{"num_hidden_layers": 12, "hidden_size": 256, "num_attention_heads": 8, "num_key_value_heads": 1, "head_dim": 32, "intermediate_size": 1024, "vocab_size": 714, "hidden_act": "quick_gelu", "norm": "layernorm", "norm_place": "pre", "norm_eps": 1e-05, "positions": "rope", "rope_theta": 500000.0, "rope_fraction": 1.0, "qk_norm": false, "attn_scale": 0.177, "bias": "none", "tie_word_embeddings": true, "parallel_block": false, "extras": ["capped logits"], "init": "normal", "init_std_qkv": 0.0185, "init_std_o": 0.0, "init_std_up": 0.0185, "init_std_down": 0.0, "optimizer": "muon_variant", "learning_rate": 0.00887, "lr_mult_qkv": 0.4, "lr_mult_o": 3.0, "lr_mult_down": 1.5, "beta1": 0.95, "lr_head": 0.0149, "max_grad_norm": 1.0, "warmup_steps": 200, "schedule": "wsd", "decay_fraction": 0.845, "decay_shape": "linear", "final_lr_fraction": 0.0, "batch_tokens": 131072, "max_seq_len": 1024, "doc_mask": false, "train_tokens": 560100000, "max_steps": 4274, "dataset": "wikipedia_en"}
MLP neurons of a small language model. Each row is named by its layer, matrix (up: input weights; down: output weights) and neuron, and shows model dimensions 0-255. Each number is 128 + 24 x the weight over its row's rms, rounded and kept within 0 to 255. Numbers have three digits each.
After each neuron's rows, "fires on" lists the tokens most often at its 100 highest values on Wikipedia text that the model never trained on; "fires before" lists the tokens most often just after its 100 highest values on Wikipedia text that the model never trained on.

L7.up68:128105137137106174149112117157119128114137131141126128141089142130119172093106119128090093136131114131122149100146101142136151134139109133135130136085103087102121130174161061114146144091144119116096117124097146128128096063154167123128163173143109117127100117138165125138109143114108155122143137126073105147110149164095134119130120121138097150146164198059125127121119116106152158129125177139156126070108133146175124167145141118185167161104111104119132128139111151111078096112155157105131105107155147094101125111155175130066108124136161154116124086144139119131108146124141153147127161133170126119177113114158123144137136140144131118120127175116129081125100144108085137087126120123122138113151147163104106128176151148126115154109128107108133120123119146114148087139136132
L7.down68:127067166075135116146127096175076117103136175105142128192146156123154124143131125130114099144151179109151148104144091139108112147126123088114160115102122127095128170128093119122148126124094117167098127135134130140150134131136144140123135114140116163071103081093156147143132144135141141108086151168110172125132144141106129106124142136115152126134123147167164135111153183141156110160116121115173112153103162089110075098154098113136129130166135115115154125123111161145092098135150129152114125161146132129132132164087129124142098093113137138086148117117136142107104163123140085124123105150142155119138117126163157156128181146090129172120100127081121117113116182126088103129119140123148126123104121119125156127104100114087083133104139155116127093106155138130157097111150080
fires on: "s", "ol", "art", "h", "a"
fires before: "y", "ic", "it", "ice", "fer", "is"

L2.up620:119126101104113159112161085153162159114123118092083146095120098083142147146083109130141135101103118127074147104090148114141109120105098159146121110148103143149131156164094108165107133151125128131142108153116154117095120104136083093099140125171126128126093142097139111120136156127148132145093109122146131122146145188174116135133165073081141140100139126149127144137172128124089163151120100125123152153163143147133098135171124147124175136138126084147086119149120138178173121141147122085169118128135114099098146117077110127150124148112109145123142120161119112171164117086114127122125156110162123103156151115142147131105143136109135109094167154146147083118082166126097107132085122129111149110125186142109133137155144133137140124121170118097109096150113138082116110151149145
L2.down620:133147100099113139105136094152137155116095116134097159118135114138173181115138087122122099112156111128117173185114139127169126122173143111146107139146121133185135134091113119114138132143120144112081102149126135147112100115110101119131133102117127120143136125129119132139127134143161094142134184067153095165126131165125120110114170059064101140152099113131132151147149177098142144130137126102144111150178154128131105103135156131107138104118166133150102133113131156155162083123140128171100127119121114153124149153098105099142126170120131108098149105151087114139111109121109149094151135113145145067121136113133115122108111147129152103114167173131109063146113134125086110116136145148096121168125177102089109079158135122148108112121133099159105157125139176119135118141161139
fires on: "===", "=="
fires before: "\n"

L2.up175:121121100136166086134108105127123120126093145100139141121156113143116146086138135145151154110160111135148140092125146089137153115141114172127138111149144152080157115152136130120172130163126103122129146122174126144108137101121094144148166130134111179166125110152128148125094111105120103128105086109123081075137112138117098088121019132168135121168145132201122144176140116137127141107113124131133101118099099140113136104106149137090145120118140154115110182130148133175112149136107150104148120126169109161148143129151148128127114117122153169109119093153135176112123175137109116093096086139119080098087100139125105118099131137132142129119161121103099088149145101135118163169148170115103142108120114148145139129091133122117135113148153131094143154126130113158098160131126160
L2.down175:144158114178122122150109148148060101145089125125146097055175142139103094144109095150107132116128130146171102133158116072145144163175139152141126133115106128107091117144095149144129108125133134125108097178137110144132157095134146128115144146138096167128142100133134136129115127076127109093098088089140151115115125124112128121134130134179103123133140178155106164111128134133111107123142137144116125132108113109146178114104137112123112124155116117107186131076135112141100143153126167125136105121167132125161147110158148131183090116129162163113134120146099095140134150136120083128135126155132117142127094151077054091143186064129146139127147110119159135148158133129112133118107147077118142158142129176117105121142137102121107126125143127155165141101122153111103117150134127
fires on: " sc", "c", "===", "=="
fires before: "i", "ore", "en", "or", "ot", "hed"

L2.up981:102067107173165140147124167146106101109144162161136136129123134150127141141113141119109092144119119123140169110157121146118116160160132132134130116095146071120105110119169162119160134123125104098109122104134115081125140145137117169109112141135113160122137158119147098136127127150076130123121105095140159103129152125099109095123152135156089158152110085115148124139120127121128111115151104083146193097131125125078132140138135070168171108118096141117128145158154088157134149122115167197134145103118099076095146136113172096113154130112127137140112138123154085097157124140107089149171158132142127130151140123144153137151138169107118141113117097124140084169113137156114147116131143117136125147161128120119147092129081123087141155106089117174125169089139114087156115084139128
L2.down981:154116151107149110168111121114092092158147169182146132108135122155122144115093095160127144146110165100113113114157130157077115146146156115112084125121130117118149148117135129139123111119110140162148142130098157098081157098127129150131141172105113081103164140106158120130138134084110176110094122158104146128157150140127106136138141095130136115150104125126139085125122152078172094165141136138119144097101131109115125156124100107141136091131114164153186126144097108125140130125114080136137150091169126124117161138155185075118137117186092083124138145133117096098140135137136105143140134113113076125145151110150164141147131139082165109061140148154174121134144131127109118088147125142153134131142122128116145126154060110101120129128111146159128146145142152107127073153131116
fires on: " part", "art"
fires before: "y", "ic", "n", " of", "in"

L2.up869:143148080104142116179112149109095070173120118111101106099153111135104120111153139123133078097147133140108151116123156159164117134110117142141146105129134150143144117183098088187130139164156111141153148086133126125147142091132112139127123146115103131123152120142126121120103130132154114099149135137158118127160150126130150114138123103097132194159128105108108105093152143132139142164111104094122163105087132129182103154085161117123124125130075127172099126110138140107112130146146126103124153095138134076134097136182139184129177121156126111080106163114123137087111174087122141140116109109080130115135112158106117123128153103129157095131094162151164159102121146095145126138160140158143077108093096123099126125164139132101104176117145138136120158125113134130137095111127150
L2.down869:159138136127157170170110153114080088119136165114169128178156110138128090124125157132089133112146142125131116165097100137124098162122093130081084099125123123142169110159111106127134157095117134098184178158126167123116091107181131130134128140105123125115123117120149117141112142107123101088097118166155166152167136161110086150133106148128152130114157130133139123100157120122115100142100125114083125123108100136080147144138072148134127105108121144113143160115135104136109130116101109111109097112116083112118131120173134086120124118147183134128132135115115125123108150124122167146139136148084131136125161127132162124066124108103098179118159155127130124083157122112156109146156103076076128097119152149155148129138147147136120155170120181150127179109147116132105100141132134
fires on: "\n"
fires before: "-", "=", "\n", "S", "T"

L4.up541:142111118147137119143122127150100156165165153133135126132160120103126069101122103131113127099099146131092127165150140206133104092112125085087129113107153101112178163132129144147074127134164122131132127181102135148129150114136121135117103109130122093124106144123132160150144106141085141130114166129075138129161113166108160153173158156157113128111154127122098101108087114153125170133165186100106107136134098117108138153130133128135169127100135118091162135168118132154184131114125131158135166126169137082134114148094132105110115116144158165084091139146123126096112135085120104123155123123135139114108154136116135118083138117126142144132153181175135135101130122099146117083149092084082096126125122109092134126119111171130066149143148106138130133104127120125128137138128098
L4.down541:089102096128178103112142128091141114151111123115183115126128108153169108148114111141120124162141131081074105135138139116148142143058153152186121102152121123121113137096149125093127141152108124136137106123156164113149107143159135137169138133101093108124133132118147103113143127110126130151145159179170128121114148089158140145116114111134120102135105162144111121162134132076115091103049108113118160079113168170120131138175118102133096138132147074117116157100114118094156150172112118128102173110096127160112124046129106157112168123152115125137141151133070129099120147148142170164156163095132136148136134123124137143150133132127140170073114083164153118115125135147141111132133112103118117128124125145133150138118136151146153135136116104118099104120128142135144105158127136
fires on: "ig", "g", "iz", "ly", "art"
fires before: "an", "inal", "in"

L2.up256:122153111175142139164087141150117125125127158109130132143183154144124135083150132123167121087157151115132174085130103112118135152157096117119116132119141101136126122156112111134140141118156124082116078182163137146157112116139134133131086138082133129136153119130158154135117132125130158080160138123139182114098172115148124136122101131148098145131127118085145155138154110136141127146122132094130142114083113082072101095111133114126136119127095133118145154116093134135096139145103106147148129157148117127124140122096131092145139156106125116052145094166070139128139149121128150134121159109105111075144140048174133083103141136165152136113138142133125131109119157125140176131154127097149118143103120081121151101085145104096168136154152166136147172139138122107125108152099133
L2.down256:152110128140103149153096115096138127138141146137111096101131163171115159146121170100125154152111125109162121119153148109115183127131154142132134121132104116103150112096123115173143162170103126148101111113123146101159137101112154093139107136098115107138133142134142114135126113085146131106091108151108096165103166123095110110142076127108139171114185171117157121160155124142125127120127128129113093123155130183150137149119155100116130140109098122130131134088057117120143127093117135142152125099128111124129138122097163134132118101100117159097136072129091089123127119132146155102180121175130103130146143150140140116163135116136114126131117144130135134113096202154127163090158124112085103139101142119141071118119150173126152107173140119119155178090116135090166097091093144
fires on: "ol", "ool", "art"
fires before: "it", "ice", "ic", "y", " of", ","

L6.up600:107138096139153115094150166143119156138128142087124151114121130115095154110119135101155124120142122142149116178102104131155104080126132140145094130111121079157146144134144102155115140133135084135088073092136165106119146181146118131112101121134117093112133123099063127137167144169131115115137120114199176152131136159123133140116148102164137132161138104115097090101115129127182158120160104116148145087130121169129080129120148112180114109095117113136149117121153111134115146149153103104095114130111097140185130119143144179086145146136146112100117124165139122078163116115127126150072115142084157121145092132123156153155108117124101147085127170090135137122121114112081119135116115138151147123165174096142158137158138123101122135115159178113136125145128111117144126125105138
L6.down600:140149118125075148158187136125124115139149156102109142122117114104146109171101104102152117133136131134113115099132150120116123165140126167118118137121139098149135159124071134127107129130172126199155141141145137162148078113094117091114098128133080160126148101143140146111106125114115147167144162115128130130139115167164126158116146121102136125086151118101122145150087170152048095141102130124123107161140191118117161129105121107146123168175152121141086123138100121106100167132132126096115135134153108163101124158100123133153127116126049152181142125142149097173133112123136123122113157110114144125144111141156127143156129111112169118141177125133117119111117134146170145138103122115114111097118158131107135077107106103093102125109139116134061148148095131159115141110154117
fires on: "i", "o", "et", "ight"
fires before: "el", "ot", "w", "od", "x", "al"

L2.up18:111134090141131138111135116113129133117115185118158161113095102150156145144087110143159101103087142142096158127095156106132113128124140136136132126143134156177143123164108093175128152116161148107148135149101154148081120126127104113073116094142107076134139107101151117102158155122146133149134154135138110068079112169110106125187151123128124125167101129103112133119129143146125099144148132136179165089180177099135148130131141123119084164095119100151103123124045143155150122100148119109089110142153144151143148114114138141120113117120107169126116108155142142162152126121133123131128147124146111097096078141107134110122117170153144134102132086149144129104126139115125142167128085126163103122159178144126140079107127126183141128142086087112112131132157114134134119150144123
L2.down18:100149100151129084141145104136152152089096140104158124114154129145174111100106089125091100162160104105113141132121103094093104124166133099113130109123109142119153148122140151133104067125187107150133098133131120140098109124123123101128146131136095143101143121161135131113185095174155116145117159099150106106137102122083128136171160143116091141131166144101149123117108167141148126146120138111138163097181151119142155127142134133194117110094174086153083112116096140163167068116148114117092108135152128093159102117114139123123119132134089147131108159148149127108143148099128140121163159120121116091127086158125130127092105132147164117110156117115150099140160149127088147109178123126144135089142182141103132121141154129169126126110160106096092134135131128131147133106144161
fires on: "===", "==", "\n", " =="
fires before: "\n"

L3.up167:143110104116132109138113118122128119134098099140146142151193099141134093154145106161149140109186122124123122105072137095173113139155096155126134132115158158102170142142125113125089145182120128116107152108108134105194104162136130158128148151164136133121109145119124148132151134083135134116079105144141082121149132102112087135102108112132100130163127109120111136078141168144174126127121102123121145161099115155144154133130103130126174130117109140125132118130090156121154125127134168149102163121100144151143132102135149158188128152094091134155167141136129149119166104165138142135162099113140135106124066128087090121158158131144107083143118109169101100083081128128117170150137150132103151152143115108127105106129119131135098126131137168085140121137178106150079113119161113
L3.down167:115121153138109137149115103103133144125152157104131107116096138192125107133105147167135149125128137100098129144108131143139138137145154167110138132111114078131105130157102122108158139048066126152134141133112145117166113159176148130134094131146108166134112112138118118102142121152159122152138127153110182174133122154135112112169113143128145131113086143135144116126119114140129120133170155134134159100142072123124099105154153122141118149127143077114086168150183125144113138145090152118165142146142140112128097167159171121109078108125110147111109079120105122114109174092138131098111091115141112117088149115106109150155157063125109177162108185122099118148167143117119092134111121112125133100127159091082154156134122090138126137100101141141129131160105128103143115099116147
fires on: "\n", "==", "c"
fires before: "=", "S", "L", "hed", "T", "H"

L2.up38:085134080132114117101081105151127140132090116131093194081124124130190127111118166154129118104137090115106138115127112110137126123143116116141112098101112104146132132108137127179124111144145133097130129186108118154135078145144132104154174132133125104147131122115115162123137167142153114106163126188170173128187116139150127132137101086121110111130128122120107119156155122150132092118107152108140144118180143096151097106125137137126131113135103125144105145121134152175145139139115088117124097149116101125092147201115119076143105145130141163101109094123116138139157160128132155113121144171137114093167133150119154110140108156123177139152117115140139090110105125114091101118130190126140115101105154196144149140129077177131127137134111128125151133135122126100087129118094113
L2.down38:145140078132096094080116128156119105122113120134144129131090111123141164111137137166124157130160138115127136144131091136127132138124152104151112104134123121171126123123129162153131100132114149137108166102137123161101075103129152101163143137118115111125108118114142123126135118145145116117155111131164132157134106115143146123144112129093127113118070116108138151134112145132118141134176153133174149130145117131145068127126112119116115118081109096140138177067149128159138088162132082103139138145136100114097151166130096069138125133118119177097135096117125136136146092124138145047182143171114121101164149112181154078145142136104168118140137114101164062144129101127103119115136160113099124161125176175124143139161148176170118144152137121163140103158109112123104119109112102
fires on: "|---|---", "===", "==", "\n", "ru"
fires before: "\n", "|---|---", "|", "|---", "g"